{"d_mlp": 1344, "norm": "rmsnorm", "norm_place": "pre", "rope_base": 500000.0, "init_std_qkv": 0.0255, "init_std_up": 0.0255, "optimizer": "cautious_adamw", "lr": 0.000583, "beta1": 0.95, "weight_decay": 0.31, "schedule": "cos", "final_lr_fraction": 0.1, "seq_len": 1024, "steps": 7544}
MLP neurons of a small language model. Each row is named by its layer, matrix (gate and up: input weights; down: output weights) and neuron, and shows model dimensions 208-463. Each number is 128 + 32 x the weight over its row's rms, rounded and kept within 0 to 255. Numbers have three digits each. A neuron's up and down rows have the sign that makes its largest values positive.
After each neuron's rows, "raises" lists the tokens whose logits its output raises most directly, leaving later layers aside; "fires on" lists the tokens most often at its 100 highest values on Wikipedia text that the model never trained on.

L7.gate45:067041100187173175138146101106093153100107118162115129136187199114036157154114097133143092102143094135138122178135131108085162139120097143208151148088130140192159124103055137122189115140096128119143118127130105123141103131154135130180127163126155147091154116165090081099150116136099105113139125171131192104122130105131144085163170118163138114146124111107087148100071224091167110089152114143132167150159135080143121137134147131107133138082138151128142134143148144126100184133168188120150115071121168109075144143070043198092119132116097208113206070145143190091145136100095156147151132114082104095129140115095130104168170129200100116102152117079173100117180141093126131135155146137145109105078140162057137167112171125155114084157087149102133183160107134119104199095099159
L7.up45:108143132163147143150144049072096130070141125154099137152168125142111117085098156146078184144106054146122119214152124135070132112124118155156148185121098106223114069118098153110130142159140077109105130122084107088134040106064115175136070092140130115164179135136088098137140113108092080162145160163174155124133076137165155108132146144130153161108083160161121102133080130153129109130141172169117137131164094110104138112069185128150165065094245085082156147195143155102098119188144146110091132091129095122091090146056124147083143139129074171115176060149084100095109123138124137116163111125143094133121134126158143157147118095109063148122114102084126147195174194138138170114122139163106101094096149156147135129101135092119135046103117093112132084148171125161157131058070178
L7.down45:054126112174134177148091138103099161136155158151107139170170142107122162104146124191131138078114100112131036167137097178138107068139146161076120190087161119138148062112083110056138181156150107108162126104103113184117101120125116174149119177169127128133191109128152115129100096083142143082128112114142117117132156212111102109076118071107178120132131094116113188097207140139160116170112150151109101179143093089115102114151123122131109158085190122130086134134110191145051106141107145139106132085102119157133088157080134101093112089182119200130172115103118102126129095148128155167180170110148136062149080145103106084125142155134110116121143108126130156132124175161203169160171139151114116092073123118087121143101100096095128111095159141143103139067103190107123166064115140
raises: " mother.", " parents", " mother,", " mother", " father"
fires on: "'s", " his", " a", " her"

L7.gate117:111145138069085100157134053144089134113177130078154140117155152159091204134062147127112077093135075154137138156091198181165101150119153050140105138132094191088135130117174131108067185143174153101116147123120091148155116093090112144143147141144121142155105183123151103101182092111126178184134149079126131131140114102159164090093218097165197133107124119065131123163118092184154138097139174084079108094104053149118191158159126127130105097149100130120120136100169127143122120127119174086140177125107153102143145095092151121081120152148095176117131060131053154123080142098184158102173069134156193097180127114055159112137119063166140154158136141126161122115118090134102105129163120149112112164117099093078132109130068113166159124139075105113109085116168148193137141129197119
L7.up117:170092111139174138117105184175146179147092195094105068111155155138113073068121124133093100174106124153137135120133121110146100132151111125149116100095118149116132115119112220107125123146161188152078155089131166105131116084110168104161079061143144075130147087145182144159140113159118071085117109128089124166074134152094127093144108161120109100105151168117149175134108144118096149115153096127161134119082125162176065126151101189078125168122165100212100098134098129091110115190056107111128159054122111120063119121121104146197157120136147106113084168132116147167073154162128149080105179120063149132138149129152087115109109076116126124070183079149146071188109168137102114093119174125087156114152113167129170123159159179106128118130118133116195151142083177130134115166137103
L7.down117:054127160062088125152152155129091109123170117136137163101152071155124150170087112105098123122157139099038168136172195139150122185128124120114120095140081202134118146150145102116085152195197130149136081137117102144135140137147084125091092184130172189151163171114112041120145141133122144126135142102184123152099131127145181147120190111085176170184100148088063138173138151154115141104090174140084083136109088160091164160153095116140085096111091057109151159131155114172149119141129189144137085158120202126156167157110126109103122124133123138108135054077114187145144142093137154143126052131078146133122076157138164145133074053137103107202094122158109149125155109000134108129099130114130121128078172116084083111152134159144129104165080131118154130098194080133088111137148153
raises: " began", " took", " him.", " was", " can"
fires on: " which", " that", " It"

L7.gate285:093140181101129130120097149107075111124169180115079159168121107135083177154065168110188146117164167115178152112150133129092148137073131147141150116152135126110132119169119160105101107043078097116112161136125158170141107161174127171113180126134118111110180103055132153145081076164123086114174099101142111033101237123125143113196146120174103122137143113108090087152186098084101159147123160126101128081137120141109105132113115099114105183090154127180151121136170117143138106064149178100109118107057128123126101148132129143121135142123108101191137183137145119114094110114078082100156137132131076072119152131120130169103149108127112081122139116086105102098146151098175200080100136097073158105096094116149204138093101149115150102070104112160131131101169159102113078136090196
L7.up285:113158108150159112139187158161166107091146120117103102123131140101210106159177121137114069116179135116155102112117108163100142143083131106150162128077073123126081104157116169131212134049069159103184114127132133127064116107186125103126061092098152154113145145122100187142127164098177110132113156136158111150167118161067147093138155130132084116158064148156112126113137103197159103133138111147140086132122156121151112183206098158086141137125161131176144128083145123110164138100135107119137101142181120079087127121105055118156141158158129093093141152149123147143117181185110096105133129090111171180083166163094151172100096138074124151096131101138160076119108102100158105098120118064175173152145203124085143129160147128126064134145108123100130138159183132187150126158126157
L7.down285:125154107115136160120185141028129148065139112063145096111150086132139127168108108129139179142013090075129160089155141119128105137138135141116093132145149152086087073162125160231102092101126111160180146107134100123172153116108112170157132059151130123102159097170099156096134104103161140162123119096110103191144160153095130129146103156169132120160077180086128159141141175112120104115102109134118161118100137149116136138092079133093141112160104160106127114095126172112155085208171156109137085088138105129173150144144117145122112117087137152132098116144115174110144133104102146126162141091106188130155129114105206126135178177169154146142030174183108149170100167027105148113093105092166142195167161058164096158139158082128132118094100121116180116181094164107190148088160106
raises: ".", "com", "li", "more", "u"
fires on: " A", " a", "A", ".", "-A"

L7.gate86:120122133146084085066175114107138152144120117091157127094074120123113103114185114133138108155158126171086103124093114158169156090104136124105125103142140080110096046117111108117097161079137144097184140141151102098159170143159072148163169151135163141146066097155198130109135152121154137128116103153119086055144117135209176136155174134120139112051105113079188142167143111201107127105167121164092098141151104133138151068075092114113114143125142099168128159130064142172122115120095124130069164070142106135108147104119113145136109069073108144086072152183137161097098235068048168128096154087089104140073134163146112120156064114158077159104122170171083158159129061081088160081028151127158180149081156115082139120122086106094153124132112085144073082179145143114132127116148164
L7.up86:123154164108114089141190114145128117127139158110079106117113209108107094088100140132160099104091131090141150120153084170165161113122131048138099103130121095090125113088121172112146086168134135140074192102082056142111109136114109106091130117110112121172136110136162073118159095186120074158104153082145133123099134116210148123172120168127141138141094159147110075187158130128091117144121112126117129145158084196101144130125162137135128136160089150181116067149105118138100153137126115089134159098153170179103117112056112135163101151079117118097090138157141173118079089091146155163100135120115151144173094099170091142108126093121150135169110129082137113159168051146151130147130144127150119139081159079154147135100106148168173125167128118103096141136130123074137147172178152
L7.down86:167118077100120053171071134122123066105121126097119181101108140147108146146146119136082154056122107114118127138119127119156119201118132130125151095078099087128084091164129139052143052107117172127099169197106116150169170089113139076056099142109082157054125154187129101137111146135144113071102184164101110114178128151113124107100136139104135138118086161176091128138150151124112122164106128155101070119129081141120107069141156125146057128129137076166097135110154095117190143131165190163184102104091133201179157156124158139149107096178170140104106157098187142125174135126088155122087102148131090161109132147198119138099132093106123096125133191093151116132158078187131112161154160106112153167137131100101152138115122123154091175096167093128094113080158120143126131144151177
raises: " year.", " year", " year,", " time", " time."
fires on: " the", " all", " third", " previous", " first"

L3.gate606:094108140122184050095106088081103138158115150117117109116151177135147092127180142156104138120147111118132084122127133074137195092167108110118134126204134111184175103132094121141116186120133144065149140114110147119125154171160130102180094119167146100142121148159090090170136118105093095171086129155107151113146080146133174120188139091130111134121125099093188124089091136112185105165119070163109098120165071126130084152159113141147130157155130141162123080121086153104152108119162138136118113125109107102143102139197031151175180127129113144122138044151112180112082201116163138128069141157084128079154153124077107136164116091087142178117140155158101093173091132083126110167131095084098160125114103119161140106156140159146167129185146179095180123165120109121128114170164146
L3.up606:109118203094112124105145161131164096141166102108101100129136138087097177207100143146182119058176165121152113064163154134133176103134181123148084044138184146167092139066134142137161140066173163164125142090112100137138099151100119098096117102144120160133125076085128079094141119085069168169069094132111096142189115117139140120154130140117198145177101126151077162151132152086152151104112153055128098098159088123171111086172080144111074138156116148102134125127096165140173111132108114092159100115115121178103058137111125114122138184083069128095110141149073131135110137132153110153110102088164114101097121101108067108219177197193069129121126117067128073146132134111079127195167125107184116085105117157114117116185147155093096179083139115136166163152129114095157163181066145
L3.down606:088143086148114140125204134109137147092175098177116152104185092068114143120135101148140160103143092131118143122100186094176111056111130114099159145155130157113151156074120106090096086159125140136115119123113112114122158119091076087181106121162187166162060100142217148121103091108134104178086137067148159073142152112144117116114095196071130178095121103099068067138175135208103183122118131038162123104110073145073152132106164132127110168117163087117111148143103135096144059085108086178153124108114084149149101170137138093127132137146136119140113115137114115060135085115136138110089109119126135104101172115138125106111131095165073125103084164125163087141188134000096143129113141125165152148183130099150139076099130178072157122121150130149080091092182085098095107148120156
raises: ".", "e)", "e", "e,", "es"
fires on: " since", " after", "Since", " Since", "per"

L3.gate1036:149126148131124123094098091115107125148152160110188117066084188101183113117185090195033108162112160168116202161086144100119119146110145174147120173083049099086111210176126073114116126145138156101121096182127137124130128137120108138158140115194144092120199111140124140120128179139133149144097085151106108127133202159119089148109136202149120112058108125128115153094146122134100112116054188148176147180118096134149063104177128091053090101137162099155103171114105129124112163138155091135155143164171146124161092182159116158134139113095129074178141116183118150168118066150135132129120101088142155103136071090134115110132077132196181167134144145149097110131144203073092138091031153122125101096134152158160113117139143119115099157128135140143146118202123165122110105157167152
L3.up1036:102159120161088120074119153116128091132139135075137191126140177140075154118118127141139108125099145131147085111135120126127135129122175139139103068141165162149150110104113133126148141149106142152098110065063128143142183166046172098123119098159148180108132155106073084126104136133156129115103144155096137099185170122106115143145134103133186143123084098107191098087106109110079131154134119177173115114085100118108093120144083108114187128130113122151077157153168163123085130168152094094155165038137121084109127156167158147070134115149120125128110175113151122181161087124107123123145145168084153102122088137138124127139124099071078128124185104121057187093140208135114101111123130074081151078117122187208149104082133182132166114069116162152112094148128152135112096161082198
L3.down1036:124106132140098120062165143137115175132210087123127156108122081123100115119067159093174087165176141126139096086154147125151127192093103160204104127114197124215141121065148142255131139084101111127151113142125088048165111063158120145154126135131113110123118133083090154169119159103153093128098115045160159141188106097110124113155131134107126148168144114099130158127153144094128129122102120099189150067106142152079144113169147102057141107167135097123071148132134138065139165116137107136093103085173121145122154174108092111122109197118108131189149089119100128148107098168157138109127156098106091170138080140114153127080211085142149132138122158129082167116089160143151167139122171121130089120145174155100134097129152131144120157133140131119095091130097150109147131059031154
raises: "war", "one", "oor", "hold", "one,"
fires on: " |", "un", " 0", " 0;"

L7.gate79:166104107105105125106150111105157134176136146114128149149147116138145114150135159182167135142115159095107070115137182125108127111085168188168107146058139123129134137148161151125123112130159181103133147167129141140132101133117129132124123091185142125127128118186121166105119126104143078180133170126189221170152120113158126076105096099115068136111181118130091181186187161118081114131066040129188084116086077175154113142178112145118126148124092117129055148078111135107119119126111077102093172115159118169149184102100134133046153084104150069152123164129095153197150121184119114136119117155183087111182135132106134164168070151156162142131130103088110155114167129068123118099113160158099164119119110108105115122109127059114132114178067158121103144139048122093166077170095116
L7.up79:150156159160151165111144116129203120191128113095050144155183155162125079121113145142110125143167167079121097099136099123111098108066143126158150119196096187200110142120201170115115133128130116148107173159193130088112106083184161128146113156119123158157177138122098100131177112145073061127176178127133209158147149090086111138156099115148161157146188119103099094102079162156137121132100118150071106182120130119100103106125071174119138117126105079155103157131140157112106137150076136088148181091188129142089127160093152204119115170128161187154200158161092109156094071154116073121158145125171152134183108128129154085093155127092114158170098136147151117174109110107153086174126172153094130097177150065077173093101071138075129108117117135084141112125113161063165081112150111
L7.down79:140097135163141126094135152121132100145075093118170151191150115048168120128139118104105124092132133172162117118180125175119139062148114117106119158175113096135119125148113188199164126059111163184089134109121094116112098113171139169109127135073162174119119125115104103122126163162108126128169156125117116136106183137125096174150073131122180162175161128145146118101129166107132066161103143175141164142163154094176176171151101106171136152201124144139127159134126133118152082076129160081170093117202077085144158161159119143148177065089143079103132124105140109126110106129142096140159141120095102125171139133114129155150160156095132146151130126078115100157172122131165114151168089119196158132142130107148125056153103131157108096118102147063073139068145159108147160124170110
raises: "p.", "ps", "per", "|---|---|", "p,"
fires on: "\n", " up", " over", " (O", " \"O", " out"

L7.gate579:081141072193142197069138098113092166133169089172085111123126123173108117105114147085126162192132128106187125124150112135071131118172186194065068128161137068135154100108150137153100103112161120123125145089151119092170126161169133142099144152134124123144116123148106124106138136080025084171212099180148160148108096157159084099100116111096058044124115184136111111112131188181096123171054157123097083077150150141187122120138088158157110162130127147135115113150097146100193097133092116078152135187125115143106178131128135189128088122136131115210109112167214134123106127171147148102161125094126133078109173188109108135137188150114129115159174146123149132134105162107079150063115163125170167107086134107069103110105121099152109087148210131163113099154109136111143089139064073
L7.up579:123154115162152153132167083115080128109144117161094129152070064110090121102109132121155149100126147097179118135121137131100116134131095138083109133106142138181120101089116061091069189189121132143135140138104087112105100156131121098094168151103091154181143115156169136101143124096103094150156133143087176104182149064221118142164143125109173087096156129199074159110119099177088139118142169126154105089159093112175133141096129111104112100098121130130160102130154155096097115179094129146055119136111129124141065107174140180129132086211119124143163130106138085137086115136144113157138064144082156156159123164066089180119169143106095095114078117163172120074176140166105173079115123130115142160071113111101136108188223150134090087128134117135034113165095087113120073150142083
L7.down579:105114170119113209142231124144114170085167153158084179156155170117078123152185144076080148131085176046093047115117138098092093148133121135117130157143101118158125151098152121182117136179122130152156153111166081133091170116133079104153135155141162132153119159125147053165087164165115106179151131169163167149068102103186104163168071144145151160192153160161126118141089124103100083061065088174128106120105081163139091176118093119091150132114150101157154157139095133135115130097145071106151120125142156107139113161135190184157064135151110106150143136173136124139166140122157152139115147122114129156115100113160163141106163126161121169127094115189117171168134101212105135113102128182073123131131135126089094146177103132197121147165123132124103141185132205134155113155187088
raises: "N", "Un", "L", "D", "Y"
fires on: " [", "\n", "i-", " “", "("

L7.gate217:159135093128077114111117136189079153133110186099175187153141104136164140041094081177097115129130110172170169157111129182124068183130093064123133115120145156104141120055118180131171118106122106124103121127162143201165139076143112146101099110131123156024168104120144122147114098168148107121158121149111152135107119141142144132165172120145136109125155149148127131109164115130120129146123108085123179086131148126127100149115116095094170211098112124112064122083123133134087193096218086139115165129092153144117229138162109100134125183105138151160107133110128146110088106123085131126173083109157139137139207113115109127137160109138135195071176184105137135100130155083083200093064132110129162168144091157177070123052109108112147193159144116150179145097167135165107117111154096
L7.up217:118094126135070114099141142061113149176176160176124150130105149072124056085137091056110124153133076075117128161146131121099146159177145055135116092199127134128174198133139169113091085140137151137056106143121135060140173112150109157105123146143129118055129086156157170128143106144153095157115101102153112083162173126154132111129084165126107138120140102118142154125142135109113125125116164110164105145120126161171058168115174102116116090126146172108149153058133053134145142058139168177112125149171090181090080133168133091107186158127052147135067199097112100103125143141147163156130156114170059167109128136133132131050146183152158103199144141144111168127147102163065170137160123129171113122079175123108060092142084142128132127137146137148105125112129141202164098108175117
L7.down217:169126116131105141141134118107124206155165089152083069189078137101182131114141054129113091134104153073127170109135115202174098137155178094130068081074068129096136137147091123049059108126123116114079081134118110127137118141108137158086073116154113173062162075119099129114123078112131092158176172097107149100162122105169141155118083196143121101105150123143117142164163146180083113061130092153091126126165160143083121138125176080118145132111152167131125202149087158094134142072121107133161117126153161175155147125145186119167155107113069126095167139112131120072095085170122116081076237153142161191137117149149103131057183064131173171195123092136126063089153125096125113116100121147065144163139117096176175129112147160089104175118128135139100177164120123111104126162125117
raises: " time.", " time,", " time", " opportunity", " order"
fires on: " an", " first", " An"

L7.gate670:096084081111091073093089106122104094121106133145137115100165113160095160133118114147125137067100124155124088167176107136097185104119165083143169085082108121061126088046050101122123145087165161140206090103105122126151187113139151097090134109167134099170121111124148132079118160133097140109176148142166158134079092159127135152080081106083149124176105147084120118124134139087169143172118168151104106144105122149136192156125140086112133159117076163140087130134126125072080110084133138123133145147153094145121123110123130138110179118136156170114141152152118083123174137132128103124109138104165066085105167144097090125119177183155191125130094070104132104198146142093110154092106109109139132093137104155125114105137149127101135077081126116105123147112108078071102125099083167
L7.up670:121204088135141181090124094090167158088147193067132105142144141168096145062162084124097142117095182106083107138121078159075178084130151129144045107103107178094180115108135155158101141194156130097111116080077125134128095066071119166141155114122121131163142157143133093105166171089126111163146185141132119119098076165165142078132058147143107082092133151098154086123096125125120115175163129140137129139028148081169164189082116094018124190038070152155121125141189144221144141124168089087094102093071155117168180172108097134119108088095125144107184084091122131079103155128154182158095146126123087138089126115108087151155136154163153111145146114148106141117129151137140116138169080156097112139101138115079097149113181111130115169172132098134120121143116138127099105135161119
L7.down670:087202088149122138131093189136119101147085123147109125112207086081084172061133121150124156118144052211100143105117106091102153162167130153157132085186145093068139165085146135106116131116101169095161112111144144085123133159141163134091182140081200108138155087168113111097205135093173119145086074069121093159097091188156126148172149148153123087090115100111183093142170120126118097129057147083095068094102111137134132171095073128146108084180132162114121077142131172151121079135075156123085051112115102112157116110120136136072079137103123114171156143130113141108130095127053132180158074173125053126135147088129110167181129145084120113156127168100091103155094048149168131171132138137179145088127142169116109150125111100153142173108170121134090091120146055142060154115167115
raises: " way", " 20th", " way,", "ior", " 21st"
fires on: " his", " their", " her", " the"

L7.gate893:166112090133138097058158194114165116103155092123115145186063074113096097102127154141148151092099134170177165126178072132128117176122167200115145096109114175081162134086159152109086144105075159053106115166111129042169177110162148116098072136144072102165126123191112153144150067110163134157180104177131122155133095090126122135092092115162073120049150108066071128134168169180176127163099147166117110140135151091091118148150128109124146119157122096116126114136118158170074075093133175082117126122098124088069135178120179143103120121146208130190080079183128141127135154088122091123187133109167163090101152062151114143132092144147111099133177128101052086144106118110140178136104126157195095092148097159124182128091072115141138128172134083147097155124164074073197186135122129
L7.up893:138104148108137136124154064154122141130113189099134179107158106096142123124136130161113100094104154117155084102096122126159129075121151079131135153156053071081141137095123163140174127087156101115121134119134202132093108147173033074172100112131145081055165125131144210082108069100106176102130203140048173137145133126169154120167109149126185122098132190147173156146151103148123223164154067125091129146130087120145193206064087151174067162142083159136137149156145152087141177128094094148140117099150145121117143190217124162167184152067162121141113150168137111128152142127129151141082084125129190134145104114116127123128124180129077123125108155143103147121102099101089105124170176102155199107092140149115174129124162185143126060165126117163098141075190140144128104129105095
L7.down893:159161073086138146122125139118109143198116134112064144167174084142149171118100122154127124128108131087139112106160096092102122115077104112134124126109157148138122103137168078150137095101100175050070092118089064097126043091114081184107114172114175136114148126192154117154065176144116121144170124181165137126131150044101150143144050131146079094083168127158172161097133124148138164111096119138085123102078088087125108139122130115111079098171093127122132118162121128120133096088130090106095068122151153071121108166167178127130130125155134185177101136166084154096097129140144138144173147160067123160108157116184112126113112194100122107107134154116086074153149118036126156096154111137138148116132058200129106081103132117089112140152093123163125136173198152118142155094108129
raises: " time.", " other.", " time,", " time", "0%"
fires on: "\n", " the", " |"